From a checkpoint of a small transformer trained on Wikipedia.
Size: 21 layers, width 192, vocabulary 1647, 9.86M parameters.
Training: a variant of Muon for these matrices, 305M tokens, 9631 steps.
MLP neurons of a small language model. Each row is named by its layer, matrix (down: output weights) and neuron, and shows model dimensions 0-127. Each number is 50 + 12 x the weight over its row's rms, rounded and kept within 0 to 99.
After each neuron's rows, "fires before" lists the tokens most often just after its 100 highest values on Wikipedia text that the model never trained on. A number after a token or word is its count.

L5.down36:41 82 71 51 49 62 55 42 60 57 36 41 55 55 54 62 55 41 41 35 51 36 40 60 54 33 49 33 37 47 49 47 71 52 53 45 35 61 43 68 47 60 15 54 52 33 54 50 46 37 57 55 62 29 46 56 40 45 43 30 59 49 63 49 80 68 42 64 56 42 49 62 68 28 62 51 66 56 78 33 48 42 51 43 73 24 45 74 37 60 30 58 53 62 69 46 44 63 37 57 58 63 41 63 45 71 50 51 48 45 54 49 29 49 50 59 45 37 33 28 53 48 54 44 57 45 61 53
fires before: "1" 25, " " 22, "\n" 17, "2" 5

L12.down50:37 49 75 33 33 46 63 59 54 43 47 44 46 44 50 47 30 58 60 70 52 68 80 42 61 36 47 41 44 47 56 25 36 31 45 25 48 58 41 48 63 47 51 63 43 51 59 45 58 68 62 46 71 69 45 57 36 60 49 37 38 46 44 45 52 68 34 46 32 65 44 47 57 58 66 31 41 23 42 64 44 46 50 53 51 44 47 59 36 59 39 30 31 60 48 48 55 37 48 44 32 51 57 35 47 49 39 68 40 65 50 38 35 58 49 37 49 63 38 50 68 66 47 68 62 22 52 50
fires before: "7" 20, "6" 17, "5" 16, "8" 15, "9" 14, "4" 11

L7.down420:32 70 54 15 55 46 55 60 48 41 51 36 60 65 50 27 45 26 55 76 59 70 40 59 43 45 51 38 54 38 66 41 44 51 50 53 52 37 69 51 73 49 59 55 57 54 35 30 64 58 45 52 56 54 49 34 40 36 35 49 58 67 38 40 62 74 52 43 57 59 56 28 52 39 36 79 56 35 52 67 72 36 34 36 67 65 78 68 56 53 34 49 70 17 45 46 51 31 54 45 38 51 49 41 51 52 58 50 60 57 46 58 44 59 37 44 45 52 61 56 48 55 43 65 63 41 49 52
fires before: "uk" 32, "on" 10, "ab" 8, "y" 6, "g" 4

L10.down117:57 49 52 51 61 57 41 51 63 61 44 62 72 58 48 61 44 65 45 39 27 43 59 48 55 52 66 42 44 69 70 45 61 39 47 54 77 37 50 52 33 53 51 37 26 42 41 57 33 34 44 65 38 40 56 34 42 39 44 50 42 57 43 57 76 28 50 50 48 35 38 50 53 26 32 41 50 56 36 63 40 55 35 59 64 59 63 55 33 50 36 38 57 70 43 47 33 50 47 46 55 59 47 24 60 45 51 72 42 35 21 31 63 64 70 37 49 50 72 44 53 54 61 47 55 58 48 54
fires before: "ia" 20, " of" 16, " a" 11, "ian" 6, " an" 4

L18.down124:33 62 51 34 61 72 28 47 50 42 54 31 45 47 61 56 41 61 59 49 41 43 28 49 46 57 49 57 42 48 58 50 51 23 65 60 70 56 41 67 46 71 35 47 44 76 61 58 35 56 37 36 41 26 45 57 54 48 16 61 42 50 46 67 32 35 48 63 57 42 53 46 26 40 66 60 62 43 43 46 54 46 39 26 50 44 50 54 71 42 59 34 74 77 58 34 64 69 67 39 54 59 60 43 68 42 69 47 55 44 61 26 49 63 25 52 52 60 40 36 57 47 45 50 41 62 51 40
fires before: "ition" 26, "ing" 14, "it" 8, "ed" 6

L18.down256:43 44 46 55 42 43 33 47 52 62 54 34 64 50 57 39 57 32 32 50 44 37 41 55 38 37 54 61 61 67 66 57 39 47 31 57 55 58 40 43 54 39 48 52 52 35 41 51 48 41 48 58 47 41 46 65 59 52 46 41 42 54 49 37 62 39 59 38 49 43 43 58 34 60 67 45 39 27 62 39 55 77 76 65 50 45 71 37 54 47 66 77 43 67 59 43 52 52 53 39 51 38 52 58 60 59 56 36 55 52 42 47 40 57 38 40 49 47 50 44 45 47 52 65 86 62 51 65
fires before: " |" 17, " place" 9, " century" 8, "s" 7, ":" 7, "-" 5

L15.down58:37 72 55 51 50 62 46 62 58 32 66 52 68 52 76 61 52 62 67 62 58 57 55 23 53 31 53 39 48 45 75 49 51 40 59 72 40 44 41 71 49 58 56 49 49 56 58 34 44 51 33 30 42 32 52 75 41 49 53 57 39 38 30 49 59 56 55 49 56 45 56 54 44 51 51 57 38 58 61 50 39 42 60 46 60 52 69 53 47 51 47 46 41 48 62 27 31 56 49 46 52 36 57 28 29 38 32 44 46 85 58 35 42 55 54 75 60 53 88 49 53 48 53 47 15 39 46 58
fires before: "2" 17, "3" 14, "5" 13, "0" 12, "4" 7, "6" 7

L10.down377:44 51 71 40 66 47 53 55 62 58 54 33 50 59 48 58 41 61 36 15 39 41 48 49 56 51 33 27 63 48 36 57 55 40 44 52 40 39 67 36 63 66 72 57 44 59 50 49 62 52 48 34 49 53 68 37 38 44 32 67 42 47 57 49 60 64 54 43 63 52 60 35 48 56 60 25 49 41 55 51 48 50 51 55 56 33 34 61 56 40 52 45 72 43 56 48 43 30 50 54 49 38 46 36 40 43 40 49 53 39 63 43 66 58 47 42 45 59 65 72 54 69 49 50 63 56 61 56
fires before: "1" 58, "2" 31

L9.down631:66 60 42 40 54 37 43 47 52 47 47 46 62 59 55 48 60 45 39 68 69 43 35 28 59 31 56 61 55 62 59 41 47 24 40 45 56 53 51 48 64 25 58 45 67 35 60 66 51 54 47 55 57 37 48 30 30 42 34 59 52 49 55 50 51 39 43 48 65 61 52 44 33 35 57 32 39 36 51 47 58 66 63 57 52 54 24 36 55 51 69 36 75 46 49 29 29 60 47 40 37 57 75 61 66 49 19 43 66 47 39 47 53 55 62 52 61 58 50 69 66 51 51 59 26 51 67 56
fires before: "=" 39, "C" 10, "-" 6, "G" 4, "P" 4

L12.down590:68 58 45 50 54 46 59 52 39 57 50 28 49 56 55 48 60 55 43 46 62 54 16 69 26 51 61 49 48 51 57 56 50 66 41 55 66 49 69 33 41 52 59 76 51 81 67 36 68 52 50 47 29 45 68 61 61 47 31 39 46 54 46 67 63 49 37 52 60 30 53 47 53 61 47 38 45 43 60 43 68 50 55 84 46 48 54 60 51 34 72 43 42 37 54 38 52 51 32 50 31 43 50 37 54 44 30 61 27 35 37 46 91 68 74 22 66 37 61 42 50 41 49 68 51 60 53 41
fires before: "2" 28, "1" 20, "0" 10, "A" 4

L2.down679:43 50 61 48 52 50 42 38 59 48 50 31 33 35 45 72 55 55 28 35 58 41 25 67 44 56 63 40 59 64 67 24 40 54 64 42 73 48 58 50 71 62 45 44 22 71 45 55 39 59 61 39 35 44 59 53 42 64 51 61 62 51 32 53 37 59 50 47 74 58 56 36 55 58 49 42 55 52 46 47 57 45 70 69 61 37 27 42 38 44 54 36 66 37 44 43 62 45 14 58 44 44 51 62 31 69 36 46 42 38 54 51 51 56 54 36 62 51 36 63 45 41 48 36 65 47 77 34
fires before: "1" 37, "2" 34, "0" 27

L2.down641:46 49 55 51 49 59 66 57 20 58 48 68 39 45 69 71 40 55 39 55 52 38 44 70 60 50 44 28 39 66 56 36 39 58 70 63 37 50 43 54 51 52 62 56 44 62 39 50 62 43 47 60 40 54 59 41 61 73 37 48 54 73 55 48 27 66 37 56 41 42 33 71 43 32 53 31 51 40 33 45 54 51 58 62 57 54 63 48 60 57 55 69 62 60 33 65 45 55 55 48 24 62 32 48 58 62 62 39 43 48 36 53 23 37 44 51 46 55 63 62 51 70 59 39 67 47 58 46
fires before: " the" 25, "cess" 13, " " 9, "m" 7, " his" 5

L13.down535:37 63 62 42 48 60 88 42 51 45 37 66 49 42 60 54 26 51 33 63 38 53 57 63 48 39 60 38 44 41 54 48 55 44 56 51 43 57 61 48 46 49 52 54 55 45 60 50 34 70 38 51 34 46 11 38 48 48 40 50 67 64 59 43 57 73 41 67 44 59 59 47 56 52 44 47 41 55 34 27 46 51 56 42 51 55 41 34 61 63 43 42 41 42 51 28 41 55 45 61 41 60 58 63 57 56 52 59 42 54 52 58 19 56 49 40 55 61 45 63 42 34 49 54 49 72 41 46
fires before: " the" 42, " a" 10

L2.down206:47 34 63 47 41 67 67 49 58 31 48 39 44 53 44 32 38 56 52 50 65 43 42 27 67 50 37 50 51 39 61 47 48 31 40 35 48 56 58 64 67 63 65 69 67 48 56 52 33 72 63 38 24 55 42 32 65 61 39 59 37 48 53 35 79 65 55 45 23 45 58 48 55 57 47 51 48 56 39 32 62 53 52 63 49 54 56 52 55 39 54 42 54 50 40 74 39 37 66 59 25 62 60 46 68 71 54 52 41 48 55 28 52 36 22 82 43 48 43 46 57 37 59 57 58 46 41 55
fires before: "th" 19, " /" 15, "er" 12, "ed" 10, "ing" 8, "mer" 6

L8.down164:41 47 47 60 46 37 71 70 59 57 69 36 66 49 46 38 35 45 52 49 45 26 57 65 56 52 64 51 53 59 54 57 51 43 65 60 53 38 33 66 51 54 60 70 42 40 42 58 31 71 64 56 35 36 68 43 49 55 43 83 60 43 37 47 41 40 49 44 65 28 60 52 55 59 83 37 59 28 26 27 35 59 33 42 56 47 50 58 46 40 60 37 53 37 43 63 50 55 48 43 31 55 45 62 73 49 69 61 59 38 48 73 64 43 44 57 56 66 50 62 53 62 50 51 65 63 50 47
fires before: " |" 15, "%" 13, " |\n" 11, " (" 11, "0" 8, "5" 7

L13.down388:46 53 53 48 42 65 58 65 60 61 49 50 43 44 45 71 42 77 53 49 54 59 47 41 34 30 57 41 58 60 61 24 32 33 44 49 46 60 30 80 55 54 50 55 49 64 53 37 33 56 34 50 35 42 36 49 35 66 35 42 37 46 44 62 69 50 48 57 50 43 48 57 76 67 47 42 53 38 55 65 50 42 68 42 52 50 53 61 34 61 56 64 44 46 29 61 36 43 37 65 57 54 54 41 62 71 36 50 47 49 72 52 50 54 71 55 58 53 65 53 52 49 41 59 47 21 51 54
fires before: "7" 34, "8" 23, "9" 13, "6" 11, "5" 9, "4" 7

L15.down482:58 39 34 63 54 61 53 64 50 29 44 54 63 47 60 49 44 70 52 58 36 44 38 61 46 48 78 50 57 62 70 51 53 48 32 72 42 55 54 43 57 39 60 59 42 31 41 61 50 40 51 69 49 45 53 63 54 52 31 49 52 22 35 61 47 62 48 61 41 59 41 39 70 42 53 55 34 68 44 32 17 52 40 32 65 66 52 63 55 38 57 44 57 43 58 42 26 53 35 64 52 64 57 47 48 52 49 62 66 63 45 56 55 57 50 43 33 50 50 58 38 59 46 66 49 54 61 42
fires before: "ed" 28, "pt" 8, "ten" 5, "ing" 4, " by" 4, "hed" 4

L2.down363:48 54 60 55 48 62 49 46 24 46 47 46 65 58 76 35 45 50 50 69 65 36 45 65 52 59 43 37 52 73 49 38 46 59 47 46 57 25 59 48 42 55 41 50 56 50 46 67 56 50 69 51 48 27 48 60 58 36 51 60 58 31 50 54 51 43 31 57 67 27 57 58 42 46 48 25 54 47 55 58 58 59 49 40 56 62 60 37 73 39 36 55 70 44 34 41 53 41 44 44 42 63 62 46 60 42 36 23 28 52 51 63 55 50 52 44 78 80 21 62 52 40 32 61 55 18 37 64
fires before: "==" 22, "In" 11, "H" 10, "=" 8, "A" 6, "===" 6

L15.down339:38 55 61 48 23 59 49 77 57 33 61 58 50 48 52 58 62 73 49 58 44 69 51 57 37 49 55 51 57 55 45 35 36 40 68 59 28 61 45 69 46 45 46 56 28 29 42 44 53 48 47 60 49 69 31 52 48 47 41 44 47 45 45 52 56 52 53 45 60 29 73 61 53 69 68 36 66 33 45 63 32 52 48 56 49 31 52 52 49 47 56 43 52 52 51 51 49 41 20 78 27 49 50 37 57 57 51 51 26 54 51 70 56 66 58 46 57 59 48 64 81 42 35 49 21 65 43 56
fires before: "9" 21, "7" 13, "0" 13, "6" 11, "1" 10, "8" 9

L15.down74:45 63 54 61 47 55 33 58 47 61 47 57 45 48 70 40 44 63 52 55 45 44 33 29 32 70 71 63 54 39 55 46 46 51 62 49 58 55 53 48 73 37 64 70 08 50 60 46 59 55 32 57 58 60 57 65 30 58 62 66 22 51 43 39 44 42 21 44 43 55 46 49 61 62 43 36 42 47 82 41 47 46 26 53 58 57 40 35 45 41 33 53 30 53 50 44 29 47 39 46 44 69 65 41 87 68 51 60 44 50 41 72 44 57 45 41 76 56 65 66 44 50 35 57 38 28 47 54
fires before: "ia" 45, "ian" 21, "ce" 13, "ces" 5, "ey" 4

L16.down155:61 32 63 47 50 49 52 33 41 45 53 49 59 43 51 48 48 42 58 38 64 53 67 68 73 62 33 70 54 57 41 78 24 58 66 60 53 56 32 36 52 36 53 47 56 44 79 48 25 66 53 61 41 55 57 53 50 70 57 59 56 59 62 54 40 47 42 38 48 53 45 36 45 35 59 41 32 34 74 42 51 52 58 35 22 37 31 65 44 39 36 45 59 40 67 48 42 39 55 41 52 51 33 50 69 43 52 46 54 30 28 68 50 54 50 43 47 40 44 45 21 43 43 54 57 45 50 48
fires before: "1" 21, "2" 13, "3" 12, "6" 10, "4" 6, "5" 4

L7.down152:38 50 46 58 44 44 52 43 63 44 61 75 51 34 53 56 49 53 59 42 38 50 76 23 71 63 73 47 70 53 56 47 43 43 79 23 25 48 59 48 40 65 55 59 55 53 51 59 67 40 53 61 38 35 48 38 56 45 45 50 56 60 18 45 67 55 38 54 39 45 36 46 59 49 70 55 61 40 53 55 52 28 70 40 64 56 20 59 41 38 64 23 75 41 56 35 33 56 48 35 63 65 29 55 29 50 29 45 46 65 46 45 54 51 46 67 66 60 35 66 37 60 49 54 48 47 52 55
fires before: ":" 39, " |" 29, " v" 5

L8.down205:34 52 46 23 70 52 32 68 56 61 35 40 44 51 77 59 54 55 64 54 51 53 35 61 33 50 57 33 52 49 48 72 57 54 52 67 34 60 53 40 46 42 50 64 44 48 53 48 40 40 55 45 46 54 61 53 36 39 55 50 59 52 62 53 69 64 58 43 57 15 55 64 57 44 42 34 46 57 48 51 57 38 65 56 57 41 51 57 51 34 66 45 39 34 54 24 52 49 46 44 46 39 31 37 59 67 30 60 42 47 60 67 54 38 47 40 51 46 53 60 54 42 28 43 68 52 58 24
fires before: "et" 20, "x" 17, "an" 12, "ans" 5

L12.down31:39 69 39 31 54 37 45 61 57 50 52 53 69 32 45 50 37 54 66 33 57 41 45 62 57 28 52 50 63 63 53 40 31 43 58 39 37 70 70 41 64 65 49 62 47 46 44 52 34 38 64 46 39 47 51 46 72 56 72 49 39 53 47 44 67 48 42 38 39 53 43 63 68 43 44 31 64 46 45 68 61 30 54 40 56 34 35 64 33 43 39 33 23 69 54 66 60 56 50 38 45 39 61 32 45 51 44 28 41 41 48 47 66 56 32 56 59 34 50 39 67 52 32 59 34 76 62 49
fires before: " " 51, ")" 5, " |" 4, "ia" 4

L10.down13:45 56 86 45 38 37 48 27 65 57 53 42 47 57 37 52 41 34 41 42 41 46 35 73 53 47 49 46 45 53 72 61 35 35 46 40 48 40 40 61 54 60 35 61 56 51 62 53 39 45 47 61 52 24 56 40 41 48 41 29 50 43 51 41 68 70 50 41 50 61 26 51 53 46 46 34 73 49 42 36 46 51 49 42 58 43 48 24 72 48 52 59 56 62 45 45 42 69 24 69 44 50 83 52 53 60 53 65 49 36 45 54 44 66 58 37 30 75 41 39 48 52 45 66 65 49 67 59
fires before: "1" 56, "2" 27

L18.down242:40 54 49 52 82 56 51 32 52 56 65 59 58 51 49 25 52 52 42 48 42 48 75 49 47 35 43 65 67 52 44 50 52 58 62 35 41 52 41 68 46 50 33 73 58 66 70 62 63 39 38 52 49 46 39 37 39 50 31 63 46 38 55 52 62 25 27 34 51 66 58 23 49 50 38 47 51 36 41 63 51 65 56 69 64 49 73 32 44 47 56 20 48 44 45 32 22 58 45 37 19 48 63 41 55 68 52 56 38 62 60 47 49 45 56 49 44 32 46 44 47 38 39 66 46 26 66 68
fires before: " |" 92, ")" 4

L7.down86:44 60 65 51 53 46 65 51 40 48 42 41 58 43 40 29 46 34 49 37 55 38 37 59 43 41 43 59 29 63 48 44 54 31 52 60 46 48 56 64 60 61 68 61 39 49 27 73 35 54 57 58 52 42 45 38 56 40 46 39 52 27 58 38 31 58 15 28 76 54 59 59 56 71 58 49 43 35 28 28 55 63 49 62 43 52 70 72 79 38 57 41 51 56 39 47 30 11 54 55 43 59 49 61 56 65 60 57 41 57 57 56 67 43 32 41 46 64 59 52 59 49 62 54 63 43 51 57
fires before: " |" 24, "%" 15, " |\n" 9, " (" 7, " m" 7, "0" 6

L16.down572:39 65 51 45 48 35 59 57 48 33 65 37 53 73 59 63 56 63 40 47 48 29 32 52 22 50 48 32 43 66 33 49 72 54 50 67 52 64 52 58 54 58 39 55 48 43 59 56 69 64 47 47 38 50 79 45 23 73 52 80 57 58 64 39 48 38 28 69 54 40 44 43 54 70 40 61 41 44 51 53 52 26 53 63 61 50 36 52 51 46 42 37 64 59 52 49 54 45 15 46 45 32 36 31 55 62 44 48 55 47 41 47 54 43 64 40 51 56 49 51 47 49 48 63 71 58 42 55
fires before: "2" 40, "1" 40, "0" 16

L8.down238:49 44 91 66 63 54 75 46 35 48 68 32 54 28 61 70 45 45 46 52 51 54 42 54 41 57 58 20 47 56 46 59 60 41 52 71 51 61 75 55 56 44 44 53 41 51 49 61 37 53 35 34 59 52 58 49 52 45 55 57 48 39 52 31 56 56 42 41 22 59 45 45 42 40 52 39 33 33 44 27 45 39 37 37 52 54 40 49 74 60 29 27 58 40 44 68 27 50 55 60 47 56 53 60 75 50 57 52 54 34 84 44 38 51 42 60 51 50 48 39 52 42 61 70 22 46 34 56
fires before: " the" 36, " a" 9, " an" 4, " their" 4

L13.down151:45 55 73 56 66 42 52 68 65 59 52 48 49 68 60 83 27 63 58 45 62 52 37 50 29 56 62 53 39 30 43 29 63 31 73 34 43 53 45 32 31 58 49 73 48 61 49 54 29 67 49 39 50 61 51 52 50 92 42 39 50 62 41 53 54 75 29 41 62 64 54 62 40 72 48 51 45 41 66 68 51 51 44 43 33 67 32 48 60 43 64 44 40 59 39 43 56 44 39 73 61 45 36 47 41 50 42 68 32 49 60 58 43 52 61 53 36 46 54 71 64 60 39 57 52 33 60 47
fires before: "2" 38, "1" 22, "3" 16, "5" 7, "0" 6, "4" 5

L5.down263:43 43 58 52 56 63 54 49 55 51 50 57 41 43 46 35 64 63 32 51 48 50 35 53 60 60 59 53 36 43 51 45 39 27 55 68 62 54 49 59 64 49 62 28 61 50 41 55 38 59 53 50 37 44 42 47 51 36 36 71 61 38 51 60 56 40 42 66 35 57 46 41 53 51 61 44 32 21 49 49 33 45 52 62 48 51 64 55 26 52 57 49 86 52 39 48 37 52 46 46 44 54 46 39 41 45 49 44 73 61 60 59 35 61 52 63 62 63 40 23 72 60 56 44 55 40 61 45
fires before: "ed" 19, "s" 9, "er" 8, "ation" 6, "ing" 6, "red" 6

L2.down669:42 59 35 62 54 57 47 49 45 32 39 45 32 44 59 71 58 54 47 41 50 53 35 58 34 47 43 38 51 48 45 47 70 64 31 39 55 48 55 49 71 56 74 64 38 51 63 59 52 25 30 48 45 59 37 53 69 57 65 51 66 45 45 59 43 52 59 49 66 23 72 58 41 68 66 30 41 39 44 45 66 59 49 57 38 46 52 64 59 54 49 66 52 58 51 41 55 51 34 33 36 59 54 46 46 67 27 42 48 65 31 57 47 48 51 51 60 30 63 35 42 32 33 63 48 54 49 47
fires before: "anc" 15, "ished" 11, "et" 10, "an" 7, "ans" 6, "ish" 4

L15.down373:42 56 46 44 67 48 49 46 54 47 67 41 39 57 45 50 66 32 52 52 71 52 55 31 44 27 42 69 61 42 47 37 50 40 52 69 68 44 67 28 53 51 49 51 56 53 36 23 56 46 42 58 54 46 34 32 66 42 42 63 23 51 41 45 36 39 49 42 54 69 60 43 72 55 45 40 53 27 45 57 42 69 63 57 54 57 32 53 45 50 41 34 41 61 52 37 65 43 51 49 46 46 51 48 72 47 70 30 42 56 50 51 46 51 65 61 66 36 35 29 47 56 35 54 16 60 50 53
fires before: " |" 40, ")" 15, " " 14, "-" 9

L15.down177:38 59 44 38 70 47 67 68 49 44 37 62 49 33 32 62 40 44 51 57 31 49 45 69 47 79 71 44 38 53 44 48 62 34 60 54 43 66 36 65 33 67 47 61 38 49 66 60 45 46 46 45 47 46 44 29 51 51 43 32 75 52 56 39 68 44 44 55 57 76 51 42 54 21 58 35 56 36 41 58 65 64 58 36 50 36 40 37 44 50 46 39 34 48 38 34 41 49 37 60 53 60 53 54 54 55 70 60 44 51 44 48 51 67 39 56 57 45 60 46 42 61 44 50 58 44 60 28
fires before: " " 53, " the" 4

L7.down499:56 58 47 47 31 62 53 44 59 51 59 63 47 52 45 42 65 53 80 15 49 28 42 64 47 49 50 57 52 39 46 44 43 42 58 44 63 48 39 45 47 51 37 53 74 47 32 52 45 43 34 37 46 65 43 36 41 52 30 67 47 66 71 38 44 39 52 60 64 59 23 53 64 71 63 35 25 51 58 70 46 55 53 65 46 57 57 22 37 58 42 48 49 38 37 49 66 65 47 29 37 43 54 43 43 32 69 54 50 67 53 30 72 37 44 42 55 62 61 32 59 38 52 56 67 52 45 20
fires before: "ic" 21, "ics" 8, "et" 7, "ool" 6, "em" 5, "es" 5

L2.down152:63 62 77 33 31 41 63 19 56 40 39 51 42 69 70 57 49 43 56 43 46 63 57 65 51 65 52 22 44 40 49 41 39 50 56 49 68 42 64 68 56 69 48 59 55 38 55 50 71 60 43 60 44 49 42 31 53 59 43 35 58 58 42 36 44 57 52 62 35 42 54 46 46 32 52 46 56 50 27 43 48 38 66 53 68 46 35 39 48 60 58 38 41 64 53 38 64 55 62 60 68 66 40 49 49 48 49 51 42 36 49 41 55 40 50 50 28 52 49 50 45 34 56 40 67 38 61 50
fires before: " " 50, " the" 8

L10.down584:59 53 59 49 33 59 51 46 53 49 60 60 75 60 54 54 57 58 53 55 55 60 79 38 52 37 71 27 65 51 70 49 60 54 76 52 55 45 30 44 40 47 44 47 55 51 47 48 61 41 77 68 53 48 37 43 63 52 69 33 53 52 53 65 76 61 36 65 41 60 38 46 65 56 56 35 44 52 63 60 50 46 35 49 67 32 57 36 47 28 49 58 67 68 61 38 43 41 53 50 27 56 43 49 51 45 44 58 32 57 22 45 59 47 78 36 67 58 27 27 37 32 44 11 48 44 47 48
fires before: ":" 45, " of" 11, "ies" 6

L16.down151:39 70 50 21 56 39 45 55 56 64 28 43 54 53 47 60 54 51 40 48 64 47 56 41 61 52 64 41 68 40 53 63 55 59 51 49 68 46 61 48 51 46 58 47 73 65 43 46 35 39 54 63 54 43 34 41 53 52 69 44 76 69 37 50 46 21 50 48 60 54 64 28 44 50 42 68 25 66 53 42 79 33 48 51 25 56 61 53 55 51 45 32 48 54 43 41 41 42 76 54 39 42 54 50 50 52 41 47 52 48 52 50 51 56 71 68 63 31 54 77 44 38 39 60 30 53 57 62
fires before: "her" 20, "on" 12, "ab" 10, "ons" 7, "y" 4, "he" 4

L2.down577:63 42 71 45 46 43 56 44 46 41 40 52 28 63 49 69 44 52 46 49 52 44 40 63 47 52 61 48 50 70 64 22 25 50 60 50 64 48 44 54 71 53 46 43 40 50 50 57 35 64 48 33 40 49 45 33 47 61 46 49 65 35 42 54 46 65 52 19 65 30 49 39 48 67 65 34 48 43 37 56 38 46 44 47 49 46 47 46 42 46 46 31 59 44 52 48 57 46 30 47 55 45 69 53 57 49 42 56 52 44 60 69 23 52 48 54 40 70 30 49 64 29 49 46 71 46 97 46
fires before: "2" 27, "1" 27, "0" 18, "9" 9, "6" 4, "4" 4

L7.down36:44 45 39 44 67 54 49 56 52 45 52 58 77 49 49 35 55 46 21 66 70 45 38 68 47 65 50 51 77 49 33 51 49 34 38 47 65 52 48 50 49 66 40 63 63 45 38 54 41 50 44 49 50 41 45 40 62 61 48 54 54 61 66 63 56 56 62 58 77 36 45 58 30 50 60 44 27 61 62 37 55 66 54 53 33 38 46 48 50 69 59 37 30 45 47 23 54 36 31 43 28 49 55 35 49 44 47 55 49 33 47 45 55 51 44 52 62 51 54 31 48 44 39 70 53 46 60 34
fires before: "n" 25, "ic" 12, "om" 11, "ics" 6

L12.down756:64 37 52 14 27 49 65 44 53 54 55 65 38 46 44 57 45 55 63 53 70 33 59 42 53 35 48 22 45 68 51 50 40 25 57 41 54 67 48 54 51 50 56 45 54 49 48 55 30 63 52 61 47 59 32 64 46 58 26 47 37 45 47 49 37 46 75 53 55 46 14 60 61 54 56 48 58 15 44 53 49 41 32 60 60 68 61 52 48 53 42 54 39 75 48 68 47 55 58 55 52 37 63 49 47 45 32 55 38 57 62 62 42 40 62 66 77 40 42 60 79 45 50 54 34 22 54 61
fires before: "5" 15, "ge" 13, "6" 12, "7" 11, "9" 5

L13.down159:46 44 72 23 32 67 41 59 64 35 26 37 34 63 56 39 70 81 52 53 61 56 43 46 43 49 39 59 51 37 75 23 56 41 34 57 49 47 41 53 52 54 47 49 66 59 66 54 57 81 57 54 48 36 29 47 55 59 40 48 22 51 43 55 56 63 71 31 50 71 51 37 49 25 77 36 57 56 60 49 45 45 51 37 34 23 52 57 55 58 40 48 53 62 42 53 34 41 28 61 64 67 58 59 58 52 37 66 51 65 55 58 51 53 40 43 47 49 33 29 52 38 58 37 70 50 65 64
fires before: "ed" 39, "e" 20, "es" 10, "te" 9, "ing" 7

L16.down646:51 58 48 23 64 66 64 34 47 32 37 42 56 34 72 52 41 51 52 53 52 36 33 46 30 65 52 64 54 66 67 45 42 44 55 60 64 61 50 46 62 64 29 58 46 46 42 55 43 46 49 65 64 50 53 61 43 58 18 44 64 53 59 55 60 50 39 53 31 50 61 56 61 29 52 63 51 47 38 61 43 30 24 32 48 66 45 42 51 29 57 41 56 45 58 56 36 44 54 72 58 62 64 44 50 47 29 61 51 60 60 35 34 63 63 58 37 41 46 25 49 66 52 53 43 69 47 53
fires before: "ation" 22, "ed" 19, "ing" 14, "er" 6, "ers" 5, "ated" 4

L18.down298:50 56 51 47 50 52 20 57 73 49 64 33 80 41 58 36 44 43 47 49 53 63 45 44 60 59 62 38 61 53 31 60 52 51 39 67 68 52 62 51 53 48 44 46 48 39 41 50 28 40 47 86 44 64 25 43 61 56 46 40 37 45 60 65 50 49 47 65 40 52 46 69 50 58 26 66 49 52 58 45 53 38 65 51 38 28 50 53 81 27 46 45 39 56 60 65 52 48 63 60 62 52 43 30 53 43 44 83 34 61 43 47 58 39 36 53 30 60 41 58 53 72 36 43 60 47 30 44
fires before: "ing" 27, "out" 6, "ings" 6, "s" 6, "ers" 5, "ard" 4

L2.down225:55 70 34 47 27 50 45 57 40 39 54 51 57 56 46 28 66 50 47 47 33 40 29 74 43 49 58 49 53 45 49 71 42 64 66 54 68 39 59 48 66 40 41 70 46 48 55 64 62 56 42 35 49 54 59 46 38 43 43 72 54 36 38 50 46 32 52 35 61 80 42 52 43 45 53 72 28 35 49 33 48 50 33 39 47 40 49 51 53 50 58 68 31 67 31 43 50 52 48 48 39 59 54 49 38 58 63 63 32 66 62 58 35 46 51 66 51 51 62 47 20 60 67 55 48 46 42 22
fires before: "ce" 18, "c" 13, "k" 12, "z" 12, "ces" 4

L5.down264:47 68 60 66 57 54 27 35 45 55 65 44 63 38 64 48 50 34 38 61 53 54 49 38 53 32 55 71 63 44 57 29 37 54 36 48 59 56 44 61 62 64 17 53 39 40 38 38 55 36 38 37 69 26 57 49 37 52 56 59 53 39 78 67 53 31 58 37 47 45 40 55 59 41 28 67 73 58 36 59 49 42 61 32 51 61 52 37 57 50 46 55 52 62 49 59 16 30 37 30 50 52 71 29 44 48 41 44 52 41 75 52 38 49 49 44 56 57 28 48 51 26 38 51 43 41 68 53
fires before: "=" 35, "C" 8, "==" 6, "===" 5, "G" 4

L10.down180:58 56 55 43 55 57 33 57 33 40 55 48 45 46 63 63 56 88 49 48 76 38 26 59 47 51 30 64 68 36 52 53 70 59 32 60 43 41 49 39 49 71 47 64 52 30 62 53 30 39 53 39 63 42 56 11 62 76 51 36 30 42 15 55 24 53 46 61 41 69 47 58 47 56 38 44 69 37 42 44 41 38 48 50 54 48 46 80 59 48 58 44 57 45 56 69 52 59 69 54 64 64 47 48 45 52 57 63 54 54 24 41 52 63 56 50 47 71 31 37 45 45 42 66 48 44 41 54
fires before: " the" 27, "ed" 11, "ing" 10, "s" 5, "ent" 4, " to" 4